{
  "n_head": 12,
  "head_dim": 64,
  "activation": "swiglu",
  "rope_fraction": 1.0,
  "attn_scale": 0.125,
  "bias": "none",
  "parallel_block": true,
  "init_std_down": 0.0,
  "weight_decay": 0.18,
  "lr_head": 0.00672,
  "schedule": "wsd",
  "decay_fraction": 0.922,
  "batch_tokens": 262144,
  "dataset": "wikipedia_en"
}
MLP neurons of a small language model. Each row is named by its layer, matrix (gate and up: input weights) and neuron, and shows model dimensions 112-239. Each number is 128 + 24 x the weight over its row's rms, rounded and kept within 0 to 255. A neuron's up and down rows have the sign that makes its largest values positive.
After each neuron's rows, "fires on" lists the tokens most often at its 100 highest values on Wikipedia text that the model never trained on.

L4.gate939 [111 131 112 127 149 126 152 101 111 125 108 123 114 129 158 137 116 145 145 104  87 137 151 130 114  60 118 150 132 156 120 145 131 148 161 140 131 147  83 146 126 112  84 128  92 135 125 151  99 115 133 105 122  75 128  99 148  93 103 125  95 131 113 128 130 130 168  91 119  95  88 101 109 133 125 172 124 158  91 107 130 121 149  91 105 105 136  87 139 124 111 102 130 147 137 119 107 142 156 120 123 141 125 164 108 153 104 138 120 123 130 144 138 133 181  98 132 119 163 128 153 132 110 108 147  82  92 130]
L4.up939 [138 127  76 189 105 150 103 171 146 103 124 100 111  96 100 143 168  83 147  96 150 138 156 123 168 134  88 110 157  80 158 101 142 110 143 133 129 147  75 184  96 102 104 149 196 120 151 111 114 158 142 137 124 157 141 123 120 126 125 130  92 136  70 120 152  95 155 130  88 115  84 125 131 153 123 112 112 100  83 151 104 150 137  91 182 120 109 125 128 132 147 124  98 112 141  99 117 145 167 117 128 152 107 139 125 152  90 109 152 109 128 142 122 143 160 115 134 113 112 129 103 137  94 108 165 139 153 128]
fires on: "and ", "en", "for "

L4.gate460 [ 94  87 117  83 110 113 179 170 119 120  87 133 114 159 123 111 106 113 135 114 111 117 163 137 112 151 102 174  98 142 108 148 146 107 129 163 129 145  90 102 123 137 125 112 129 145  93 119  89 117 121 103 165  82 114 148 139 136  92 111 116 130 122 137 110 164 142 113 121 150 126 168 197  65 130 111 116 136  90 107 155 147  67 132 140  73  96 159 131 147 127 152 108 160 124 130  80 133  75 147 103  99 134 111 117 139 143 148 145 108 145 129 154  99 142 147 152 122 140 114 127  98 137 143 102 112 112 169]
L4.up460 [143 127 100 150 115 123 156 100 104 140  92 107 116 120 145 150 144 153 195 113 135 147 114 125 102 123 135 140 129 158 133 149  99 140 138 189 119 123 136 152  92 157 102 158 117 164  65 153 142 135 101 114  89 131  85 144 143  90 177 109 147 133 155 138  73  96 137 124 115 150 112 146 203 115 139 116 105 117 111 125 119 116 128 106 123 118 145 115 113 121 108 145 124 126 126 131 102 144  91 148  84 133 116 145 124 137 125 145 102 167 105  74 160 127 131 135 154 131 107 125 103 122 144 141 151 143 114 164]
fires on: ", ", "who ", "team ", "which ", "all ", "both "

L4.gate1122 [145  98  77 119 121 133 140 124 131  82 138 152 102 118 133 134 154 180  95 119 102 139 120 116 109 120 150 140 125  98 130 109 128 138 112 126  98 146 123 136 173 131 157 100 134 145 113 141 116  95 125 148 134 152 129  82 125 128 127 149 128 162 167 152 151 114 120  86 161  92 165 132 137 180 150 121 159 127 148 109 142 122  92 129  98 138 107 134 138 133 118 123 106  92 134 125 130 156 138 129 150  93 102 131 134 147 115  96 155  91 159 106 135  76  71 150 127 159 129  90 156 123 136 108 109 127 131 136]
L4.up1122 [159 154 133 135 147 118 151 127 129 119  98 114 148 138 113 134 142 131 130 131 130 107 145 117  89 113  62 145 135  99 118  94 139 159 126 115 151 162 117 107 118 112 140 145 155 136 135 164 149 155 117 106 116 131 144 138 137 125 149 115 145 105 154 155 105 154 134 114 114 114 138 127 127 125 147 139 140 142 131 129 120 155 123 117 149 111  93 140 143 166 127 154 199 119 146 114 158 138 132 136 155 137 124 144 129 156 124 111  55  74 108 142 136 138 128 120 105  98  87 135 121  88 189 104 147 124  95 122]
fires on: ": ", "s", "K", "| ", "DF "

L4.gate1175 [117  89 111 141 114 147 129 144 128 109 109 111 137 114 131 135  84 127 115  95 100 107  86 132 128 154 134 126 164 144 123 155 115 122 152 126  98  92 110 169  96  99 157 101 146 133 105 106 108 172  99 136 165 152 127 147 153 113  97 166 131 129 105 122 161 112 128 153 109 115 118 146 135 112 141 178 143  87 122 143 132 117 141 128 137 152 169 112  94 144 115 112 116 106 163 132 135 127 159 115 148 114  58 161 102 101 112 108  84 117 144 146  92 106  91 142 140 151 142 119 110 163 110 131 139 146  99 151]
L4.up1175 [123 101 120 143 138 119 116 119 136 153 105  94 155 116 155 138 141 148 164 129 173 120 139 139 162 133  79 135 134 165 118 129 135 125 112  93 183 121 140 172 113  93 105 121 125 118 146 157 123 156 116 128 179 135 153 132 140 104 121 139  85  74 112 124 152 143 133 163 128 136  87 155 129 138 113 110 123 121 110 117 117 151 130 107 133  76 114  76 133 152 107 157 158 142 104 118 160 134 121 140 152 175 117 100 160 159 141 127 107  93 132 125 121 144 158 135 169 135  98 134 148 113 116  83 141 123 156 156]
fires on: "as ", "| "

L4.gate1222 [127 114 161  78 101 131 134 155 131 136 136 156 158  96 170 134 108 160 126  92 170 103 121 116 111 110 103 115 157 124 125 141 145 132 113 146  86 154 131 119 113 134 148 213 136 142 111 124 137 100  93 115 175 137 169  82 112 122 109 135 119  94 117 116  97 148 155  89 104 125 108  92 132 105 147 134 134 127 130 153  89 109 128 177 112  98 125 101 100 121 147 140 104 127 127 134  92 143 115  90  77 113 114 167 146 142 125 130 119 112 145  88 114 140 108 145 161 135 164 120 139 148 148 150 150 134 115 152]
L4.up1222 [128  74 144 133  98 114 152 123 138 135 154 100 110 130 114  93 133 158 118 169 134  88 136 111 145 110 123 102 137 112 110  99 121 146  99 181 131 117  95 150 145 126  98 118  97  99 135 131 166 139 115 128 110 126  76  99 171 133 102 111  95  94 106 149 144 149 191 150 148 142 158 138 128  96  91 106 101 121 124 150  94  75  81 151 103 140  87 147 117 139 121 132 120  82 118 102 152 118 101 131 114 111 138 123 123 101 107 128 104 150 164 123 142 143 141 151  80 107 122 130 110 131  87 117 119 125 124 118]
fires on: "| ", "|", "sp", "con"

L4.gate1593 [103 107 151 172 122 107 115 117 142 145 157 134 131 128 106 126 159 146 111 112 163 106 124 132 113 103 111 205 154 113 130 122 135 140 106 112 126 104 117 162 155 128 137 132 122  98  85 156 103 143 109  96 120 168 159 129 112 138 112 111 163 171 118 116 123 153 108 141 133  98  94 104 129 151 111 135 150 142  86 173  98 145 156 104 142  83 112 105 103 105 132 133 127 159 180 120 144 127  73 118 125 129  83  96 124 118 147 111 147 103 142 153 131 109 116 133 178 131 129 133 102 161 180  93 112 111 138  94]
L4.up1593 [129 120 128 122 109 116 132 125 152 102 147 135  96 174 142 137 170 101 122 141 103 131 124 138 164 104 138 147 116 170 155 146 165 146 146 139 155 115 163  97 117  64 152 127 110 115 131 165 170 139 135 157 143 112 122 132 148 102 113 144 118 126 104  69 126 112 131 103 103 111 121  98 129 118 141 142 119 144 124 149 115 129 126 192 124 161 125 135 108 129 120 117 164  86 100 141 131 100 123 174 139 141  79 136  72 163  74 149 157 143 121 112 126 160 137 141 128 146 122 108 106  70 102 134 124 126 132 110]
fires on: "==", "\n\n"

L4.gate855 [137 120 105  85 168 120 140 131 131 157 105 135 102 120 117 122 116 110 137 149 135 126 192 121 132 128 148 111  95 131 124 107 138 159  87 141  83 142 132 107 129 138 117 143  82  94 116 153 143 153 102 122 128 100 139 118  98 117  81 108 138  85 204 135 162 126 117 144 123 142 122 159 126 135 112 154 125 108 122 129  79 128 135 139 128 103 110 143 108 150 107 124 129 134 147 134 159 117 139 130 123  90 152 154 108 162 138 117 110 184 102  93 138 101 165 190 102 110  77 104  86 117 144 121 172 120 157 152]
L4.up855 [122 120 149 164  96  73 117 156  78 127 104  75 153 102 173 108 121 105 120 141 121 128 147 130  87 138 128 121 122 126 104 136 131 136 146 131 105 121 135 163 124 101 102 129 145 159  90 125  90 113 136 160 104 148 138 166 155 150 115 120 105 136 123 118  96 143 111 121 132 138 146 140 139 146 186 145  96 132 142  94 147 139 103 142  86 113  84  96 128 125  87 130 141 136 164 121 114  98 135 137  73  84 121 107 142 110  85 109 156 107 110 101 158 129 117 108 135 154  83 130 127 120 176 114 138 110 128 130]
fires on: "and ", ", ", "or "

L4.gate572 [148 161 131 170 120 155 142 150 145 124 154 123 116 142 157 117  98 126 161 145 180 133  99 129 127 132 145 136 188 148 141 125 141 136 119 118 142 182 115 102  98 130  93 112 172 162 142 116 155 133 141 110 133 118 150 120 100 129 111  90 101 125 133 141  92 111 122 150 123 141 152 113 137  98 106 120 159  77 123 145  88 168 107 123 144 124 130 127  99 125 109 123  81 134 167 142 106 139 126 134 144 131 130 152 105 168 105 122 125  72 144 132 133 120 126 161 117 115 146 120 111 110 153 111 116 142 138 141]
L4.up572 [136 169  99 132 167  91 109 169 146 168 104 141 108 185 130 118 122 134 140 108 152  96 144 115 133 123 120  81 177 152 136 136 131 103 118  72 154 177 123  82  96 138 121 146 160 119  97 113 143 114 146  75 168 127 115 151 126 113 131 104  85 137  81 137  99 137 152 100 136 143 119 156 165 191 165 149 152 123 143 131  90 133 129 144 132 116 163 173 135 125 123  81  89 155 125 134 157 189 121 111 135 139 104 133  93 169 158 115 170 120 125 102 124 111 154 120 106  88 124  92 132 157 142  85 149 180 148  81]
fires on: "=", "(", "\n  "

L4.gate461 [124 151 133 111 161 147 100 117 127 112 103 112 125 127 197 101  87  92 138 122 133 125 158 126 123 143 127  94 126 127 116 149 113  78 109 122 108 120 144 110 137  85 111 152 104 122 135 131 132 153  86  88 123 114 127  93 114 135 124 133 119 136 188  90 120 116 138  94 106 102 159 160  96  98 116 107  78 143 126 124 124 152 112 144 117 129 137  84 146  86  93 139 119 117 106 128 137 139 153 122 161 194 135 165 127 104 188 112 142 115 153 124 141 117 119 132 133 126 114 124 118 188 116 161  85 130  89 151]
L4.up461 [113 178 136 129 140 117  80 129 137 127 140 110 166 140 121 197 124 130 104 153 117 132 122 178 100 136 130 120 156 111 131 173 186 132 156 153  81 155 127 143 130 111 149 102 109 138 139 149 149 157 158 122 146 100 149 101 127 133 110 115 125 121  94 132 105  75  84 169 112 151 118 161 124 150 171 168 125 140 114 132 133 147 137 137  89 105 139 133 113 109 134 147 135 107 178 146 129 117 130 127 104 132 123 114 130 156  78 128 131 142 140 163 126  97 127 147 109 133 128 116 135 143 136 115 128 105 143 138]
fires on: "& ", "r", ")", ", ", "Series "

L4.gate1426 [ 90 166 181 149 144 149 100 160 157  96 167  86 127 104 138 141  76 132 111 128 104 132 146  93 150 130 112 169 129 116  85 160 163 118  92 131 163 104 161 127 168  91  95 126 147 137 125 167 106 124  78 109 135 147 167 114 141 134 104  99 118 100 125 150  98 135 152 132 171 134  79 119  79 125 128 113 118 120 143  86 125 127 147 120 166 102 126 111 118 145 114 155 121 124  97 117 123 136 127 105 132 180 117 109 111 157 138 150 146 129 137 102 130 130 120 142 159 145 138 160 137 117 169 103  98 104 107 109]
L4.up1426 [150 123  96 155 151 128 117 105 109 105 157  99 125 131 143 151 132 135 126 120 134  92 128 118 130 111 130  94 146 124 112 145 158 147 135 132 103 113 149 152 152 115 114 116 143 107 110 115 155 107  91 135 101 150 103 114 142 165  84 120 151 120  88 104 129 107 148 135 132  83  68 138 151 150 167 126 106 121  98 103  84 131 116 117 103 165 175 154  89 156 142 143 151 141  91 174 142 117 163 117 142 149 158 136  98 170  81 141  91 141 153 114  95 131 118 139 131 156 134 157 163 180 182 155 120  72 147 125]
fires on: "==", "\n", "| ", "==="

L4.gate1952 [111 142 110 177 128 129 131 164 110  89 163 144 115 130  94 106 124 126 136 111 120 141 134 129 169 143 135 102 151 149 175 137  90 116 121 114 147 108 154 118  99 159 127 132 155 151 105 161 142 132  99 130 172 138 156 150 143 176 147 140 139 139 126 150  85 101 153 134  61 117 137 144 159 157 144 129 143 102  89 142 116 138 155 133 120  73 136  89 160 153 151 140 123 121  95  63 141 121  97 139 152 127  84 129 141 141 119  94 147  93 117 142 130 119 110 187  85 100  94 107 111  86 134 113  87 104 164 147]
L4.up1952 [129 120 144 132 174 126 115 132 153 167 154 145 109 159 131 146 126 129 132 169 150  93 110 107 121 102 191 123 128 128 137 144 123 147 129 157 170 154 105 127 114 107  95 140 142 117 129 130 140 151 119 135 104  82 122 100 127 128 142  96 122 114 129 124 135 118 162 140 141 138 114 126 130 129 120 161 123 122 127 111 168 121 166 118  85 149 125 145 128 135 156 101 117 128 129 131 174 159 138 138 108  77 141 139 100 113  87 140 179 131 113 144 147 111 127 154 144 141 164 105 163 108 132  53 124 169 118 126]
fires on: ", ", "had "

L4.gate274 [ 98 117 156 117 120 128 143 131 119 145 159 135 140 158 114  97 154 108  95 111 123  84 137 149 128 138 135 134 183 146 134  72 178 130  99 142 134 157 132 113 161 138 136 137 141 191 168 103 122 126 136 116 119 108 125 102 137 137 103 160 114 111 116 134 124 100 130 153 157 101 106 120 121 154 109 121 114 156 120 160 118 138  64 132 101 133 121 161 104 104 106 129 118 138 114 155 143 124 123  96 123 119 147 147 127 186 151 140 156 114 161 162  73 158 138 164 162 161 133 123 116 121 133 125 114 150 168 119]
L4.up274 [126 118 153 165 169 125 118 103 123 122 113 103 169 112  92 114 169 118 159 160 135  58 136 107 156  93 167 100  88 107 149 120 132 112 103  96 154 167 146 107 155 144 150 118 150 150 139 123 157 139  79 141 172  90  96 165 143 153 151 116 106  93 109  79 115 121 139 135 121 111 118 133  92 143  87 119 155 158  75 123 142 107 141 171 114 169 162 134  87 149 108 157 141 126 155 166 164 121 123 111 155 155  91 200 133 131 128  74 116 132 144 113 130 131 120 116 142  84 178  86 133 108 131 116 130 135 125 133]
fires on: "=", "Gold "

L4.gate1101 [122 118  97 106 115 145 119 152  92 167  97 105 135 107 100 116 113  88 141  98 115 119 129 108 107 155 157 145 122 127 152 120 114 128  97 130 150 124 141 129 156  91 131 105 138 141  77 143 169 140 156 134 124 132 163 156 142 110 103 142 141  81 138  98 154 130  98 107  98 154 130 114 115 184 160 125 125 127 114 167 142 157 156 150 114  98 134 148 119 128 130  97 142 113 149  90 137 122 122 145 171 126 170 114 133 122 131 121 140 110 107 162 145 122 127 140 143 104 172  98 151 144 146 132 128 140 140 150]
L4.up1101 [132 160 102  68 135 161 132 129 129 129 122 146 140 117 113 145  77 145 170 106 158 138 158 151  51 133 141  96 118 147 129 117  95 144 141 139 145 137  96 126 145 118 124 113 129 119 108 141 130 143 152 155 147 157 163 129  93 112 124 139 158 114 130 113 195 116 152 133  93 143 130 131 182 132 144 143 137 131 141 190 142 114 134 114  92 132 140 137  84 132 113 104 141 107 122 129 159 122  84 172 104 135 121 131 131 109 161 121 144 145 129 152 165 152 122 177 122 102 128  99 115 102 134 161 118 141 119 171]
fires on: ", ", "and ", "–", "for ", "in ", "Great "

L4.gate424 [166 118 123 163 161 105  84 147 157 126 148 107 133 170 128 160 125 106  83 124 119  89 105 119 125 162  89 102 198  70 125  99 148 107 110 127 116 137 147  99  89  90 165 116 185 148  87 136 128 105 132 147 106 126  95 125 130  90 146 116  99 126 156 132 125 133  90 109 117  93  78 145 116 158 171 143 123 132  81 114 133 139 132 135 143 108 124 128 152 103 151 169 160 175 131 141 134 168 137 130  54  98 174 171 113 155 146 153 118 164  94 136  92 117 157 160 121 126 108 110 122 144 126 130 119 101 140 127]
L4.up424 [130 116 158  86 107 129  88 140 105 114 130 103 134 150 135 133 125 111 106 144 138 161  94 156 138 145 112 148  77 118 150 116 161 162 126 147 113 177 132 140 138  90 145 113 132 117 113 143 163 127 166 137 145  64 146  80 127 127 124 109 116 118 147 123 137 124 140  76 143 158 103 117 117 119 113  86 110 119 112 137  96 173 137 128 136 145 160 130 114 123 139 152 114 141 113 130 126 162 140 104 131 135 113 136  76 164  84  98 110 116 176 117 101 114 162 142 136  98 148 102 152 108 164 121 108  99 130 141]
fires on: "=", "place ", "Candidate ", "or "

L4.gate822 [ 81 153 133 134 126  75 147 114 131 132 133 133 140 152 123 117 121 136 111 160 174 130 129 113  99 150 116 112 131 139 144 134 140 145 150 156 133 128  96 122 115 142 106 171 159 158 122 135 138 182 114 118 143 161 102 187 122 110 145 123 121 107 136  83 149 121 169 133 102 143 130 115 117 101 168 142 133 131 129 152 145 160 127 100 133 110 177 115 178 120 124 128 147 120 126 151 113 146  98 165 109 156 161 124  92 135 146 106 170 135 115 108 149  97 142 153  84 132  95 120 156 111 108 171 105 114 130 138]
L4.up822 [168 112 119 104 121 104 127 106 121 143 129 138 108 134 124 107 120 140 141 168 119 122 109 130  96 112 121 121 111 134 165 108 148 112 131 102 110 178 135 135 175  93 120 152 172 137 106 148 126 140 105 151 104  92 130 174 153 128  84 117 110 133 127 134  90 161  85 141 152 118 119  90 165 149 118 131 130 159 122 113 110 129 216 118 125 100 128 140 110 100 154 115 108 177 154  86 155 110 120 137 145 116 182 143 145 158 151 135 146 169 178 121 107 113 129 124 123 146 158 136 123 108 131 145  95 188 106 186]
fires on: ", ", "where ", "after ", "before ", "to "

L4.gate1669 [117 173 136  87 116 110 114  97 127 149 171 179  93 172 136 151 101 130 136 106 114 136 105 125 122 121 146 112 131 121 169 139 162 109 117 127 144 125 116 133 101 111 125 102 129  99  55 142 126 143 150  91 130 106  99 122 125 108  90 121 131 127 124 166 125 103 129 109 130  92 174  84 140  94 119 128 124 145 128 110 123 117 145 149 165 130 117 138 140  98 164  91 134 103 134  98 143 162 108 102  94 102 154  66 120 154 108 128  96 138 159  88 103 123 140 160 125 142 118 169 171 141 166 162 150  87 160 133]
L4.up1669 [127 113 130 127  99 166 138 116 114 150 130 154 122 159 134 109  99 103 138 107 110 120 164 115 116 125 133 135 136 119 142 133 131  77 137 127 121 113 139 135 120 136  89  97 151 131 124 107 129 118 135 138  94 159 146  84 117 112 130 171 150 123 144 113 132 142 132 148 133 119 138 137 184  75 163 129 137 112 116  86 136 154 109 159 188 125 110 134  95 131 159  74 170 168  97 146 159 120 137 106  88 143 140 110 101 150 106  99  97 141 138 104  72 144 167 142 115 139 118 140 117 116 142 136 119  92 133 124]
fires on: "."

L4.gate1214 [141 135 131 139 119 145 115 115 155 138  97 112 114 144 139 148 114 119 106 119 147 121  99 155 154 150 101 131 183 131  93 138 128 126 152 155 116 159  98 120 153 135 142 102 134  99  91 114 151 151 156 122 135 152 138 126 122 109 140 143 163 151 137 137 127 110 124  62 117 131 124 144 135 167 117 101 128 100 125 152 127 141 150 132 135  98 126 103 144 130 117 165 113 131 107 101 129 165 161 139 131  89 169 142 122 153 128 101 132  95 109 146  84 143 126 160 141 154 131 165 150 120 122 160 146 128  92 136]
L4.up1214 [104 183 147 106 123 106 160 134 128 165  86 122 119 113 108 138 130 111 135 157 164 154 149 126 102 126 111 115 178 138 141 129  91 113 161 151 128  81 125 141 129 176 145  67 128 126 145 191 128  95 148 154 138 118 135 131 103 136 107 134 143 131  81 163  94 127 141 125 112 143 124 125 192 119 121 113 127 127 104 146 119 172 142 131 142 138  84 109 143 114 134 109 156  78 147 126 175 121 116 113 119 127 146  95 145 163 100 131 133  99 129 136 127 149 136 133  89 107 149 120 145 119 168 127 102 119 111  91]
fires on: "-", ".", "\n", "/", "\"."

L4.gate137 [150  73 181  99 160 125 120 160 140 136 134 125 162 112 147 140 133 101 148 136 155 105 141 106  96 148 143 114 137 119 137 122 154 129 106 114 142  73 130 139 104 115  88 161 106 137 161 107 109 154  94  93 123 122 124 106 117 105  97 147 134 105 164 156 135 165 105  93 134 123 103 130 155 109 122 113 151  98 117 126 150 178 116 108 176  95  91 129 155 130 149 129 109 108 140 123 114  99 145 102 110  96 147 149 110 138 111 129 139 137  80 140 135 166 116  90 110 112 156 127  95 116 105 133 154  98 114 135]
L4.up137 [108 103 103 105 137 155 142 135 103 116 161 104 131 138 116 164  82 160 153 135 142 145 159 119 133 112 135 121  85 146 144 124 117 126 132 129  92 131 137 136  94 182 141 123 139 150 144  71 150 143 112 104 147  69 135  86 140 111 131 123 146 121 130 150 133 125 109  93 100 135 169 110 141 139 145 156 155 119 108 136 147 146 135 113 114 112 106  59 144 101 117  87 138 143 146  80 105 141 149 133 117 103 151 155 154 120 134  87 138 146 134 146 161  88 138  94  96 148 110 100  99 117 155 105 157 128 112 171]
fires on: ", ", "in ", "States", "United "

L4.gate150 [148 122 163 107 126 153 124 138 151 127 127  95 109 106 154 105 150 163 146 135 165 114 150 145 126 153 134 158 119 114 144 139 163 119 164 130 115 187 133 111 121 114 115  99 119  98  92 142 147 134 124  92 143 154 125 115 114 152  97 147  95 104  97 109 146 136 144 134 122 121 120 160 183 116 124 148 131  96 100 141 142 124 114 124 182 127 117 131 108 146 143 130 142 170 135 121  89 142 123 135 134 128 130 122 104 160 131 164 143 122  93 125 124 140 131 163 103 127 128 112 172  97 107  88 104 127 147 114]
L4.up150 [109  96 151 146 121  78 127 105 139 151 127  90 101 127 192 145 161 136  93 141 143 110 187 137  98 111 130 102 127 146 143  99 101 141 130 161 121 115 114 123 100 125 152 137 122 110  57 165 126  70  95 155 162 124 154 105 135 140 170 123 136 181 127 126 115 165  67 136  96 131 151 162 131 112  79 168 123 104 121 130 110 158 141 172  91 139 141 126 147 145  97 159 105 141 127 108 123 119 154 103 145 121 159 147 143 120 133  82 110 118 164 107 106  75 127 112 139 122 125 132 112 149 147 136 103 134 119 178]
fires on: ", ", "an", "and ", "school "

L4.gate445 [134 188 142 122 113  98 121 108 163 122 116 109 142 124 151 142 111 104 113 112 147 157 153  98 162 125 130 151 112 160 128 103 110 115 121 135 121 165 147 161  97 152 124 129  95  79  77 107 139 152 159 162 160 121 114 107 115  92 115 109 137 130 119 107 172 101 128 118 138 118 106 105 143 107 112 154 114 107 149 182 127 116 108 135 154 130 152 113 118 143 124 155 131 152 122 112 141 134 102 156 117 122 120 140 152 133 131 105 115 119 152 112 135 109 121 129 102 126 139 146 165 123 100 104  83  73 139 118]
L4.up445 [171 187 124 126 154  74 147 128  89 120 157  99 121 118 133 162 145 124  97 129 150 174 115 128 121  93 137 137 154 129  87 139 132 139 109 119 171  87 151  95 122 113 127 122 144 142 128 134 145 141  87 179 161 135 104 130 109 135 134 153 151 126 131  97 147 138  99  93 122 136 138 127 138 130 136 158 131 109 155 155 121 143 123 155  95 158  96 132 125  87 127  79  95  95 119 148 131 143 149 130 163 132 135  98 135 128 125 127  92 108  92 111 113 167 136  93  85 125 102 121 147 137 111 142 134  94 113  82]
fires on: "\n\n", "| ", "end"

L4.gate1311 [114 129 161 162 111 145 111 149  85 105  97 108  74 129 113  76 171 138  97 123 142 142 101  81 122 100 121 137  97 141 122 148 134 151 117 104  86 155 103 146 121 141 116 161 103  90 138 169  97 101 127 132 152 125 129 103 107 147 158 120 104 134 133 121 136 144 119 109  87 153 115 141 141 113  99 120 145 134 109 148 126 160 141  79 184 139 169 105 106  98 143 143 152 125 150 174 143 117 127 151 135 124  96 153 117 113  99 127 138 137 151 136 107 112 148 165 139 103  86 136 109 144 156 131 133 122 117  65]
L4.up1311 [131 104 115 155 123  89 188 121 133 147 109 129 122 117 113  95  92 132 125 112 123 113 107 104 103 149 143  81 121 145 144 130 137 111 133  92 177 105 141 134 132 110 157  93 112  97 134  84  96 174  95 143 114 138 102 128 130 118  87  95 139 124 161 141 134 151 127 112 146  93 152 106 119  99 102  99 173 117 138  84 114 118 147 118 138 155 137 115 133 105 155 159 130 158 120 197 135 156 114 178 125 163 123 108 121 116 125 155 109 114 109 101  68 136 119 126 166 132 109  95 105 110 162 127 147 128 101 156]
fires on: "of ", "\n\n", "-"

L4.gate391 [145 120 126 143 134 177  90 152 102  78 142 132 154 135 144  95  93 149 136 130  94 156  80 121 145 134 140 148 113 172  73 103 117 106 164  85 105  87 136 169 136 148 154 128 145 135  98 119 139 115 143 106 150 157 149 150 120 136 156 138  80 136 138 117 110 116 148 109 143 166 129 107 122  87 108  91 127 125 131 144 135 107 131 148 115 136 136  98 131 105 145  94  72 169 118 143 143 159 149 140 142 117 151 145 139 100 136 145  83 105  74 156 113 155 114 162 142 171 132 118 134 126 154 137 166 120  89 112]
L4.up391 [146  97 101 107 114 142  99 130 127 120 170  94 153 112 189 119 119 126 126  86 122 162 104 136 127 134 118 107  76 167  84 127 165 158 137 117 122 109 155 140 157  91 150 160 135 128 153 146 113 124 136 123  80 112 139 163 163  73 184 166  69  76 165 112 124 151 154 162 147 111 145 163 143 131 132 147 122 148 117 137 158 122 114 116 133 167  90 124 117 126 172 107 114 161 134 108 151 176 108 178 123 100 159 139 197 109 109 190 112 149 116  98  91 125 119 175 134 106 122 155 129 114 171 153 155 126 108 129]
fires on: "\n", "| ", ": ", "- "

L4.gate1560 [114 129 135 137 108 129 120 136 148 119 155 129 129 183 137 161 107 132  93 144 102 125 144 126 148  83 162 159 174 150 123 156 106 119 110  97 118 133 113 100 114 133 108 122 160  79  84 157  79 115 138 142  73 147 137 127  81 109 111  83 123 152 106 130 123  97 101 119 146 125 147  94 131 180 147 145 110 106 109  97 150 126 129  83 148 163 143 138 128 153 135 157 121 129 112 125 116  86  95 139 119 147 125  96 116  82 110 137 141 120 154 115  77 162 159 182  98 144 127 115 140 166  79 149 125 145 130 139]
L4.up1560 [201 128 128 125  99 132 112 117 120 126 135 139 114 130 140 130  97 160  99 139  90  96 161 148  95 123 116  85 102 142 148 134  71 172 101 135 109 136 138 120  92 123 115 140  91 141 145 145 140 118 112 158 160 144 150 102 129 130 141 120 102 148 141 113 129 137  61 102 148 118  93 143 145 156 163 119 157 132 108  60 131 157 104 103 146 171 119 112 146 137 117 122 119 153 100 135 124 135  77 100 172 126 110 137 112 119 164 128 126 133 125 152 100 105 160 130 157 158 155 148 101 162  95 107 124 173 138  87]
fires on: "; ", "); ", ",", "."

L4.gate1128 [127  91 130 193 126 143 145 119 186 145 124  97 122 118 105 144 110 134 100 108 155 123 123 120  95 129 134 116 158 158 116 105 146 137 127 132 124 124 100 134 138 138 112 143 212 137  97 122 145 166 148 140 150 151 111 127 120 159 159 108 133 144 105 132 159 106 106 143 143 119 141 110 131 131 128 134 126 150 108 127 133 101 122 168  99 144 152 119 113 119 112 149 138 121 156 121 177 186 119 166 123 123  96 147  90 133 165 141 159 143 147  91 170 105 107 103  80 118 116 140 136 139 118 161 122 143 139 132]
L4.up1128 [128 140 115 111 145 109 149 135  80  99 120 123 130 145 183 124  88 127 107 158 132 124 147 138 139 183 105 127  81 130 152 112  82 144 184 151  87 129  91 171 151 113 128 126  87 149 176 110 164 106 141 135 135 149 160 125 162 116 121 128  96 108 146 116 119 121 160  98  79  92 131 129 160 174 129 191 134 185 142 143 118  92 129 154 110 150 107 178 137 116 111 147 165 158  79 137 128 101 171 147  97 111 116 168 108 125 128 120 100 134 185 127 133 143 102  99 161 120 118 161 121 117 138 117 124  81 136  80]
fires on: "- ", "and ", "years ", "/", "or ", "means "

L4.gate908 [155 109 119  95 141 132 170 138 200 149 203 134 205 197 101 121  83 117 109 111 138 104 129 122 107  87  96 134 148 120 119 134 122 140  96 138 132 125 111 124 171 134 130 133 129 133 126 135 146 120 138 160 126 122 115 151  91 150  95 112 122 138 120 123 128 153 102 112 113 131 103 134  86 167 109 150 172  92 154 113 132 103 148 124 129 146 131 109 109  78  88 138 115  84 132 132 174 148 145 101 116 155  97 123 127 103 121 112 134 110  99 131 141 145  84 140 155 112 135 123 113 159 107 114 160 121 135 102]
L4.up908 [ 86 139 142 114 123 116 174 132 139 158  89 119 146 102 171 157 103 124 135  96 144  96 165 131 107 154 126 140 128 128 133 145 128 145 122 113 108 144 151 149 112 106 105 152 108 154 145  94 112 113 108 133 117 161 110  73 116 118 108  98 104 124 124 112  71 150 112 136 107  97 127 124 120 139 100 132 142 138 106 140  90 125 119 105 140 134 103 151  83 127 109 146 134  94  94 124 143 120 151 114 144 118  98 108 131 133 129  89 112 110 200 138 124 127 133 121 151 142 127 184 132 112 105 113 152 134 100 138]
fires on: "- ", ".", ". "